Part of a small language model's weights: width 576, a variant of Muon for these matrices.
MLP neurons of a small language model. Each row is named by its layer, matrix (up: input weights; down: output weights) and neuron, and shows model dimensions 192-383. Each number is 128 + 24 x the weight over its row's rms, rounded and kept within 0 to 255. Numbers have three digits each.
A block is one neuron, or neurons of one layer that tend to fire together. After each block is what it responds to, as a language model described it from the Wikipedia text at the highest values.

L2.up440:130132112135095119132135145101162107124144095175137115082100113117121131116128104105143083121168114130142152135130135134133101066162107152085134174120146086123130066144080129131138170137133152174160122119139114111131132125121139115131092129116119102168128120136103119114126139098120121125079132181092147140121188175117133169108131129102112128096160207161150108120096128132133153085159110128164126107154090099132128136125157118099126103153142100116079132129121142138133106158114131103164111142149101128151099140163129114153153120145159117154074133118160116129123140128098097102
L2.down440:110108110113121144090162137133132108056128120123149101132159156151132125131150121075120118113105169129143137146149119084120122093105095137123108118099142140119107138121150140119094112152107108049087115130138089158109144106092125139161131138129135158108109151115168134119100123120094101109162129107144125118104064177140125132107129118147133139113134119112083129085126139113094102082077127147104131135116135135149162166176143161106086158133108136129118125105127118162166113120122142151139107159128168080103147133114129166129156129116132118096131089103074115153145109129141130083
L2.up967:140142089144123156142149131148159120129128128147139132097129122093165128155109096126100160160151144175125104113126090148136149151136146138108110120163090135113134106078100131159146161165135152142100127134129100136133186120117161111148112128127121112119139175133165124138141116123115169095122084130114131154116143156119126120135154115142145109128137114094124104125143148159197139137158112123172112152105140167162139155106137117142137092140130143120156140114089133116113150130095130126142168149143147081124113167153169142097128107085113091106115166129127173110121168123097096120
L2.down967:143103167173124093126083093156096126147168091118122106138125150147114105152102159086148136125091154158130135150120167143115078065091103150138157126144137110131104181198127163117151146092128112090141123138093132139093099128104116121119149127135100154203134105092144118127118131144111164153077126139117143113139099095111119132127131148133141152137136140149129172123109127110108159126123113123079118096154152120098131083132135126119117171123131102142095125135176150090157149140138133110110120077114146169131127142122095119107100110152192137157128085135091064144122113148133176124
L2.up1621:100127147137108123144155160082115141103153138156148101158126119154091157122107093118116173125125130148159110111167095119118138126153113121091115137142124116106104092116126137137144144123090159127115106144136117132107139097053196141134079136135135156134099140130144135120149150121137097153137146174140104134173131096095148128156113115084170100130076159135124133130136122117159155114118145099123166104078100132108107130119158130162192106097096117109148121073142145120122145114096131139119170138146104132130090145165119157158150155116134067093132115078143097114142121144118151109
L2.down1621:108128112092151096166104108155133114131110097113129126124114101161145145067125126136166119169130161142133102121141129109160116107118103103121152088129118134123110113120146122163120160117180124171152173159158136096150147115087137123101158150121084153118161091077164109203145145113142117130108134185134119126173136120137118136149076124148155141140130121132146118112137115177120150159113122109120174144117107123099130117112137188143107138171184127095139120164124127112166136149117139087107136137081108093129137133141116125152180139142146111120129219117094177150136092126131171081
L2.up1970:110114097127121107165109089094145090103148128162144114159118062122139130145111100132096118144154150151160144130110107137122138165129163118146087096119129135096121098128155106159152191143150116150128095140171150180128131130142154113107129127093093141140150156152127117130127115129120106118110117118186130175149130123122125130167132132112116078117151087118141085131150162124137124120121119104170157120115110091117110140111143151133115101107070141109108148134187121134124084121138121149147122147115145093146118120109148134116087135117118105095149125138119129126125110179133110116
L2.down1970:111124125152122116130153140090146101102187122146190129100096145143130149159109135133128145161171134131172119126121103175103146158140144120126138126116138118103083091112144135117116145134166115084044129122095114113106149136110078121099166111060073128152147142126097168139106146105156113103135145113159108102115125139176100130123138164100092110154117140106147112137128173146148096122173169101153114161145137119133129134127104133091150106168128111096130112131155085150114075103088149118139110125134139086146153156146106108130144161100139106085106139084145143146067093102090131096
Biological noun word pieces. Word pieces of biology and biochemistry nouns, often the head noun right after "the" or a modifier, such as kin(ase), (ne)oplasm, ov(um), mR(NA), cell, pet(als); weaker scattered mid-word pieces in other topics.

L2.up453:144114105166151133144159102119110143155115090133122137153109112120122133147147167105108123111136138127145134149155123138085121113125153106116165121128090184144134142169096132117128134113162135159140145116118141132125114124109126141110144096138181092123099089106130148124122112107165161132102151138071112132142096131126147152106107113138097133142114156085122142162151160108120143121111137130100143129082136121142149133112124113108131101108125130152119150144106140113120163111137095163164143137115126088102126079115141151134138122136125138101105128124141115199142177113134156135
L2.down453:107164178129129129122132122131132123122146121140155144152167111137128105163139117102142112119138157113120130104147080118119138079134137135140122155083102141133163165105105144197166106152111104101133115158142133149108129128136081115117118141142143127082085152078104139134129079127136083108162152156160103119116133138081123142118186146105138094117120117125119134125118193148143122083116141111116089140122106123111152140148126117100115127103108121126103125125089118140139111136095126156159156155137143156111134107146116143146117121128121144151118138153142134093119127120124163150
L2.up789:159130143119135134141176079150148112164077121125101133132129143160132148107122164110150127136136111124130146114109130106099102155135112132130131060121121107125168163151127165161184107074140140128112138109107136179064114140099161117145160118142125179158128115119128151127119137103166158131163098115113183129110086090102107103136148107161166125132123120094095131128130169146129174095127123113151115109109056134145161115119147101130102107103145101132106114140125156117185135109110119096111106139110132135146134120162153128134164165144111124148130099073138106116168111103138117099
L2.down789:100126107097130136102136090162120138155145129144144144130157112137115116135152087140109168065123125116126167119108142163118137121135134121142139132137102137103118112136157109109142117079101143113104140171109127090091129113117133108060159131160171129184152107133099128144121106164147105123109136093170165147106131145092137125119082136104089135110131121128121078131126102142143168125149153107126118108123135111121097166131138146130128109123152072076128146147099156101136135103127128163080147129129169159183134123093118128084098129094091142090116107147121114167116140214145136118
L2.up1774:122111144111123111150185126152149127145161147092088125148158151114129133161165106109130145154158155109148165152121113128054103107140142172089112117124145108114107110114116128112168125089147109120121167105130144113137053143131115138152113116155141090125143124136106142163117088124103109125162150080111118190122153128138130128171132144106121166157126115138144152150120098127189133107169108172123141136114111115146105149118119157141114146125099098142105092120114141124170131132131096110093126164145118139149107177111111127139103125121163129107145129143129135117126126103139098108
L2.down1774:104111132130128119150164125115139137151104088126162117088126126123175096124057116117114117119080126153119133159134165157190130132147084115158134190124099150077121095151150132127123130117139171148115099069156127140161102114142115163148104152118103138131137119150118080120116144182146091128084132110124079098130122103111147112157128077105132117093115094095133114130132150125095140108091157144139133155125098136144147138147103153124138126154129150140150099094193099150111155129174136111121124119148159117143119108095137111103116131111129152145070165138124137121142119143129136185
L2.up1805:108105095113165166130137139165128119132086156144108155142122140115130147133082133071101127133139108123115133121137151111154109172119140128117098144118113115113151138136167156156135148120144123146181128155105138134160099142098108109163129138137189129169118140140134138194084126161145152109159131160106112161117116103127117120141152101147115099158135137118149167144160123118129140094138126097133141151117102095140136146130135133157173176188131107165117117129152139134144147099113125093144159104114122151098167113120216159108109099150087134101112131105142143128128132153116076126
L2.down1805:095151170143114115114168179142120141128120142101114122157114098091145097155136133147120128132117154098138151148071162109148113140183145101157116119143070129092160120110126129117118079110133123131089127162146110153138146071122124120111140120086110108138078146103096116129148107102140133096121109122109087147131130146113170127164122143086098147118139157106111191146100150109110159129137118145133176104123131097112160113122141124172128109154099087128129127100112083152123129105104085144132149156144109125124149117114150104177098163071141162110126164160130125147133124129153193134
Possessive determiners. Possessive determiners such as his, its, her, my opening a noun phrase about an entity named earlier; weaker on numbers and word-starting fragments.

L4.up1787:122138114093144127118108127105102103124125099123135130135130131101151157127108145165097105174155128120137121088113118146128146158162113166094128109143082126073128056121109118153167111112095134126103143132122123125141170136103155122120144118140135151122122141170117107149149135129151122103091171116121150109132139109146139138111124119094121149102145099120129131128126159105139125111177105126116141164109139092123118167127067126141119087149063148125141143105110117145122145115134156142183153127170126118133107135121127137145163141127085112120095148125101172091088137151126114127
L4.down1787:130149134143155120130163114112081142137123163139115135095105180120091132105106122139126125146139140103074146115129122147120113141119131137105104141130159106131137152136069156109111115133113139147158120129099123083152133141101093115151126110136122097138122108120057150133101122099161193159126146131126095131123167160130153122103146153120130122124101077157127147135125132149095128151132080133099145132182181177106096102140126142112164139179119114157143119148111116133123183154128153195128126161138162146154145151171125104121140102161112121149101136138185168141136143121100153145
Scientific modifiers and separators. Color adjectives before nouns (red, white, green), adjective suffixes (-atic, -otic, -ious), and separators in technical lists like "Formula:" in chemistry, biology and species descriptions.

L3.up1021:123075127106118114113136071131137126126137139140127141163116135150073120147099148178144140134123101116120140113140156117100115157094115109129162166141084110107127101126148105139154150119100116130155134074115145111126124119138179119107127137135191099134130141143120143178149102137123126118132116130169126138153146111149168142151136141125118165107145110158106158159147137136137114128143094146150136151139139101099106145128122073150104164132117113146136134141116145107121113082119114155088149136148158071151175160124163082154150131124111141128124122156125136177119189162114093113
L3.down1021:143099129152137110143110175127130119080092130082100168174105097158149119106162128136117138156128134153113152130145145188110148140085161116151167090109138138115128142160170138124110105112162103151104163174046129077115129120127120122100127093078097113148108146075156134122164072131146178108108113161118117130153194129102117097145124153135084104053119155136165125161131197175103114142121147121161144149129131157105141101108134129136105159141155149111119164138106136112102132104136124160116124130135117112143128129143120140070133136126173105151118136128153155132090120128113144125
L3.up1865:106129133106124121080145086132134143142139131120134115123107136102080153133156147106153112061094126112129138102152130142097138154098123106117156132128111115167113115123139100109135146081101160105143099110155130155143094124112144125123123127177115090129127100134155135139109120152177134155156098148139111114160126146145140098131146128131131161165121121104108129134110111119149127152152114087100132157158131122133108136081138150108129154129128122129102155137092195129111145134161105123136121121104110130157135126158148115150158121169079096124106125146140126120144120105121109103
L3.down1865:114114108151125151158132144104142165087121111129107135118099134126091098149130120120099165110142122119184131106139149143072127076147133141110126154118156150112134144151127120106104106133105137118095141184141152183118134131089161134133114156143117133141117123133121137157088083154171168143122104067147134117145160135106099119127141134142059132117114119186076119132114114099134182190144119156182146100162159117093120043143100151123152111186151101106099150098093141132126144151172096139119116194116137099128131153131137142132124097128143156165124143122130086146116155108071143110
L3.up1974:106119141123173113165117070128137169145130100102147142124129178113118167143112136138138106185129127104107116133129121166098126131098125125116127075167105145100135098105122126112158133110115121191123152137148124124136134153111113135133085105113127171075175148127111119117137081113103138172127090137128105152106180129117145110143129163050138142109155133145141130131163124119151132091117115113133093125152125143093112119092180117103096158093109121113124117158121128107129129099088111165155113148140093109122147134159134130147124182108146128091101128158157157107150111116107131071
L3.down1974:114107117101100076125140158170100090114135150180091159144089135057125163135141129126142116117131152119110126140098131072115135134134129123108122160079132082142133138110101103140119146097102146126112130171099135134118062150107131121078124139092150099146149131162128131104187124155146111115125097074079120140106138121128099164124146072115111150125123122064131136093118142092163117119149084161130111167145116117092148160124153127144118144096144167117183112140132151138143128122130128152138139119156130128132149149125105099124158102139143139148143140135167122100166154150065111115
L3.up2239:077156103148144169095117143147125133082158144142126163113127103108151153155115113168102150088092131139163121162131101131109129105131137126130162081135130104121129137124161105112112111137123125101089146151105144123105139099132143151089117119133190113128132107084102128157103110161106148159120124090154112128077108119150161114138088108165126132126096133102101165131131130131191121114151112088127156170173061140130072126126059122111135108119111140160137145171104165108094093089115105159100133157098105148130134130137149114085129113125114151127072153140155117094136140131122119127
L3.down2239:114147114089130143098114136110124142143143103141117128130136153156135116113118105128125081101120145135156144116152123124122072134108113134118101091133118119155083153142110128105153108140128136131116105124113108147171115090167118125154117146159136118173173142151126105155180122131117101110081145159119050128123129114203172118116143151133122109164088113159152093147098130138158129155117125145110117162128133103166125119183100117101122147149128110160121121131121116100130130126134112161125073121142118081126107101145116101146133136151135124140088127122110148109074082143099144121
Negation and value slots. Mostly "not" after do/does/did/is/were, plus "still", the first digits of census median-income dollar amounts ($1, $2), ages after "aged", and numbers in tables.

L2.up459:110105111172112121167098145113137115120139141161127132107134149129115141110162123161137166123101154107162109138177151169114138153131118115127156133113152104129136148111152132088102159114138196151144148167136103171155110128120128163110116108125128135094125153147125127142151134099110110122118164138142124141151122105150091152151093146079154144147089146112161112166145157112114170167142138163128160090130104135141102143139125142172171117117075093078144129090138135176124127114129144104103157111158137181123160109166107121119144162129143090181117117118107075112116140104148126116
L2.down459:091151134129160110126134150129086093112086123156127104109116102187110163126167119148072164122148137124114133089144120121155124158101126142136150111129141121100085152128088134108109147126142128134117128148157130146094123133118108179150127118096177154113124129142141133080148129135097145106097097163112162113131130112123102093138140120142160143133138119127112172089150172098129130083152148150104129162135090137109160157102114154142088133084148113140180110114158190119098144128139133118154128128148134142120196130121173132093092171102102135112151134179112111166103159167139095094
L2.up792:116158113136114165136129148110114085160106151136107159119110152111116144118144141149096113115103127131113111140161155121061116127133130134076135137122158155116180137165142144107113134127148125112100172104110118124130116148140124139126128127137118105130129075206133146140085161088123110089112143128115087149174122104136108134113103092114121112156126126108166169133141134128128123157131100121097143147093141116154123116089110133100108131080109134150124143106132105128095140121147107147081098122140141145163125155135089118159121142165069100169056056142122115099125130121122118096
L2.down792:129144138156142136159099122095075137106113114122107134145133111156185135162140140158126106099138111147120134110132094145138137111096059186137100133093120122087118108094120103092174137109129158154143109125132120096085147116156071148160116087122132137086171143151083091130148170107103174120076087195179140164108141123110142095094103142091135124090115134111089122115103141114118170106121152111144103137142092150096107120158103111125095129046186118144156117136211138110124133090103129133104122154139152115117151121094132128089124139099156109139154121150123103132137106151122154141
L2.up1190:125107132136132190165131144119124149136080135172123139125144119072143126126130115139151146131138122137138132160151103168106104161114093160109143119140162095143140137145117147113165121115123118141156153108148141141108121094163135148100102137115133093128113160162162109172103096102179144154144128099125069148131081087154138105123108090115194138161112185134107121132143096130143126107139150123115129119139175144152134174105115099140099133065132131150100118114157121143105128134122167157131109144166100114116107130123129101129152123101131112148109148107126116157123127157086103105
L2.down1190:127167098164119106128137124099086123139122166104155167114120160176122150120134158114091158117140135136138140114136143131130119122103142156110168126128110112111111149152152111141128164134151128122145132135136157133130115119151131129143086158129072131094136136151103109137153146133155170142116100106142138129112154139108119127112110145116137129079143118134167147092142146131088110118082140145118114111113120121098132126130087149121101146063115113121175127119175139120125110119110155124113134140108142138132129106127134134094115143142105111070162130120156139141112140133148151136
L2.up1922:185143095117146140153084130138129168102102147098169142157098114137109133109167178129166164144073128088154123136118092115144123130145130167081168102152120143178150177118162123155160144120130116128125191180155150125145109164146134162123150099126133087115156119149122106157135091130120104112110146175126160125154162114127151130105144147096168117111123107120143126100130144131101131077142136142162122133143105080135146140129161164180111102091111112138119130108144098107101129129143133120127122129122137081136132100150127143077131129113120083143133138097124105098133126126084127145
L2.down1922:083139124143110180148076104128125116155104135117169090075158123125117106122130159130092158120093101114142125147109116145135143149142111152146102062108104128152116119140133115133138094122134161135119135155123101119136135092161125117134133102112122125089084101168096144117108118138105074103084116106115119137155156140126120152131132106151145151147137178143133122121167133194093116120123071084102133098130103147147186164173140155151148078133125148135142082149114070112115089134084103144124123117104137114154186162118141143132103116126106147105154133146148114136143119111130118130
Personal first names. Given names opening a full personal name, often in table cells or name lists (John, Louis, George), plus some opening pieces of other proper nouns (Ale-ppo, Caes-ar).

L3.up191:144181125167125116112130164118116165128112142083093148094137092090136125118122102130099173165133115167121171128135107166143156150111090132096124107151113172114100080113141101151118154130082156144133117148136109117130173103118123129142103113134139149097135161107145122132159113101081111111102138099130123129176136099098144131162149103111139111151146111112148059156143139102178114112138123107150117142082092132127101150101105120137150145129095152106129134098137160116129124154144155116123129119114086084120081129161135164103112157137093099121154155096103157122166123168118114102
L3.down191:113123128144132094162140111177157132133126103141139148131139172159134133125135169139129137175132151120160130085118106144151121165110117079130133134116154130151125125137119178187118079113136129095129143108111125120154127156103098095117150095124148167117126122115150129139119160096128127115137141115137083126137159097108130106137137137103158071109132119098150076132151088168144155143125144137106143145150139103123125100129068112115138140207175127123157143137132132163120116162110129119098128123088162139127136126145104092104176119138169100163103167121147114095141162134095143068
L3.up227:139156132130129073124146117130152128122151172112111148156174129120129133157170102111112129142092134126130188098129141172102123178106122118118122135098097087142142107066121126141154135122130145091093114129117131138107119131111143140129121139165144126129138139134191117136157128103124139174160109149145131177165144105152125161087162122125195162199113152139149096121136135121145102144126131111086112166126161135151128140117199093147110127175102100144104101085106112127118111109146129101152150131086113109151119117139093151119152122091119120136113098120148102136112159131105133132
L3.down227:116130127082092129120142138133082115131150095104143083125111122118144182133145124145166132133094138108114084124141116127123120159147099122100093123080111079138142142130123153128153123102113105141134095112128133120124150119146120117102140110109158184095089125099121160154150137080137152145150117081103176113127144112111110122111154150162112112108136165155153132141141110120142148143148156111134115147106141121143085072102137119130113101079118105113127120134174117163099153115125166103130138164121150136138117087130155089161142076098173112121107121147098129123098156162163115135
L3.up326:116138132122134116173177127101109126111088119115131130156146098140169138071133089124155107133127136115139159106136160134140180137135097121081096113154122110124140046108118102140135108110156157107125050152176110138098108112128125146135103134131124142101110121141178162126122133117156117118165132160145129154106141124121145126112153097085126092101139096122101076131107127142105140104135113123128170120089158121124131135131121143167139126131112134128126109110141092122139138098118118136135138119135106098176093132157126150169136146158100093125134129125122142119110126212115123128
L3.down326:104091136124133122116141135131126157139129097140099155165155119145119111123152120133134129109124132102146106124138138164090144137122112141152173129101126165141136101096074153167079124153130139112101155110117160123145169160107123122144133093064145138124099100144147137156109148133131155125146127122160095122119151189165075137130140107116144155123103145130134144136108117153171134128144121103068129142130091135095151124114143135086084097152176135102137127129167141092171133163108127131111150120068147100121106094154117103126167127083149156124096185097147101152160163165128181101
L3.up361:109120133119095128104144152143163142132139127141114134138124082072146117154097163132092151146154121131178163094082133137124174168144099154127118125131090126121091128140141111169105133155157164158155123079116100102132127115111086113100098165113143093118137112178089109166174127062152137128155098127113124126128153097132137115108170116105129118141094096116123090148131130142118106143161129112103146119092155151153150162107118136165114096142108201056125133098108142126087122150109138109155145109112109073117119152142110116136145126110109158136146122089161139109141105115086092092
L3.down361:135105090127131104124129089129141146130095123084178143120142103141111116130149119131161150103098131158134163128111133146128111115099122143079139130105118120124143143161151148133099122127141131077094135152105104144156120133133100124121157116134126152155117128082122118119091163166129136148088109116110091110158125134107082185154099137109120126152125138161110110104107122109138143106128106117107140143168138141118145139167186094119098157118151143114152130107156175138145102152129126201140099110118151144106129160119126101123128094126125128180100136138155114135109091137104139130
Technical word fragments. Mid-word pieces of Latinate scientific terms in botanical, chemical and anatomical descriptions (ac-ute, infl-ores-cences, fac-ult-ative), plus nouns like mass, size, joint.

L4.up2107:110100113135160089168109170136131115128120092136149143131170134111122125136108154132148153109130154137148135093137088124102095115162114161120111137150112129141130116160179152123157098143114129131167095139089156161085147109131164127125116132157160131136104161122162113101172137127107118120103110093127118141120136165122132153096119130130183156168125146147126171159164143124089103149143142142120129114136145083121117127126138110130113174098106119129137103137115131136106131123120114125094129151085141092113134113104107121149135092121132144132104099108178148171113133147125158134
L4.down2107:108163098097162113132153186120147132180129149112148119153123084146194122146122129111145116115188109127111156163076135147141120093119138163094111121127142094098103165122116149121126148144128144137111123110161118131113085115136086125126120090137137112150093140112127123131158138157125166139099109120156152125139147119125136117127092115139143129123145150128126149077091120100163132131101100126138087162206138125152051126123096128126134106116094090122168133126193137114147135163113125080145142136126148146137160159133150100110136140121066107113150161129122171088073112141184160099
Personal given names. Given names of people, whole or their closing word pieces, often after "son of", "wife of", "King", such as William, Herod, Aeneas.

L3.up149:154094109133120172126107157126161109133158110115195119131134139139098174113139116166104161135150091169144130120146140140134143096138066160127204132129107128114062141103122137143155130135141082156094138192152110134141079115151167154134158118123148145134128121134115150143131142120103119120116124144138123139104098133145160137102122134130195138128146129140179118117166108131100153147133133171112148107121113131126153115139152110116109106135101123161093081137120121098132164117083111100156129132151139123139144093098138142116133106114131132131145162115092099119108136162155128134
L3.down149:124148199139132146097132141128111131132130128090156135166110123160164104145138157103119176134102120100068111110114080158149123149175188163091125103100142129130154121127114139132130154156118138120099158139137107150131126084084132102149132140134076082105130076119111113133123152143125146116132115128088118097129123101105118156116153118131147110128148159129104103135160116142123093112128115159124151069155141099132107144140115125126137122163128124184086139108255118148108143141123167114155152157148150122133125145125077167153082160121066077135118132137139130145107117153159129139
L3.up553:131104158119144103107127170151092152156091121101123104126117183111119127101103102116140108081115159150130145116124124105133088116174087182130146157124125170182129106116114155155111129122096147073147066121117109112126139168131126111160116124085084116171084137150116120139099100097086150068077090150128123144117177110101171099088110128187134085142210112165126134128140146135123106139149130147135141123108101139090152087139148101095106169128093127100100123096114121094159121127105141119133126104148090115129149118091130140131135162138105115115125164145146112133103139159078109133
L3.down553:132099122124137096105111076134146123131105119176160161133139170165140115148152146161171126133142101129070104095085113169143145151132121139126158111139124117091133139114066146113115114140141110119100136087073096150074135095128106177082137149097082063113114101129143107146115118145147109133115094132167124148108150083119156120135127087150171126155164086151088166143107106126125149099112128136127120079125159154113112144126124108139133128116150097103148158156175116070160129168135157138174118138143078123120110135140137121136128187130109098146149137146136124101129110192151158125
L3.up1291:165089144167127163132160093143116077185132101110138134103120171108106141132141137175056136123106145162147175117138144117147103088167132195187079151132105138102139091113154134108123159134116158112160136159077138128111163113118121074098127153110079124116097169134140137126119087105103115136093064131150106121134155104115120147127123104167160108140105120151157118109192136121141127111120105155112142138140136146110117149127117107116115134102103129144120134120133144124127135131130111149096098138151120164145134136108142119139116113110158134122134114116120133120161124169066097141
L3.down1291:143132114164101129129138140119143122175137121127131086156116128201145158112165104142140124153145127121129116090133134163133124117137105191101168163143100142146142151118162155139135158145149097131152101106149136148110148100151127103114132138123097107096136130112119105153137135162134122161129093110180115134107140125133133124143123128128114104125118144139086119093129094083095124169106122092185137128143110137134087139147096108146147148146118127105117093158138172090172146152117193126112128153143088065135102119153140134108148118118098118138135109165113138123123109159140186132
L3.up1873:123108143118118160104097128149109115114082138129126159114118119106104161161117148103137152119181144155106147139157135133116127106135105180143122102138129148138143162100136124114138152125114134113143113126131102164104125141167133099160087142100129149076136105187162127161141124144086107120135125113146120119189124088160128128147136079068080108144124138129150203164140139153082161155100128094165161121152144158113132186084140132143125125084113123078155138151099188132154124110130108089091141165164110121115146138126082128144121121123157100148123124110122147123117128131153104130
L3.down1873:101163134127145121132113150113128084147159099117148126135097129153148111142162082174149155113149173105099153134108111146163187128110117171145106186126125139116143107098135154123120121117122140165155111108137150111123118135143069135114144121112136108122173134120143124093139130109145144089112111138174116158137139160133126126122095144094107100095144115117121119105104102124161100120128147097169148109162142129094116095142108105141108137105141103136146169154225129134155071126108148128114132112136148121145115109117165113111110131121109135095141124156104105123136108105094142103
Name-initial tokens opening entries. First token of a person's given name starting a section title, table cell, or list item, as in "= John", "| Robert", "- George".

L4.up421:170125098166104165164139114191122144110120117130133118128119098125081173103081114113114148144149146148145125097138159125131134111115136133099098137122091100148126131119147094168176148113102110099142145146113143154108094154102110080109168179129159096124120104132121179144186154158116145171134081141149136131141138147141082123113106107148108129122156155163142153149128141127107096124093118119145111178125123146116158134141167082143126090127153158160157120102096145134131099092141141096137120164127170124137141106114084114134133143125123147106126132087192149101163147142150104151
L4.down421:138144149112110105116133110142106098170150079108174174099111106137098113123085133144172120114131115134090131157116112140147068105133151123153117130113171127209132127132143122110148117088107162175132130124097162119103168087145109098118146102130155119124089070100160102107119113167132124125135126153137143127143114130091103077089123141131152146152127132120121117157107112080117054144116133099110130128156115091154146136112101101100147152060123123162140122080131129099128147109112119114131158158155128153137154153097078144125135143118104127120171127167154128144099131149143112118
Table cells and stat fields. First tokens of cells or fields in Wikipedia tables, infobox lists and census statistics (e.g. | Triple jump, Top goalscorer, household size 2.60), plus the word-start "inter" in interference and intermediate.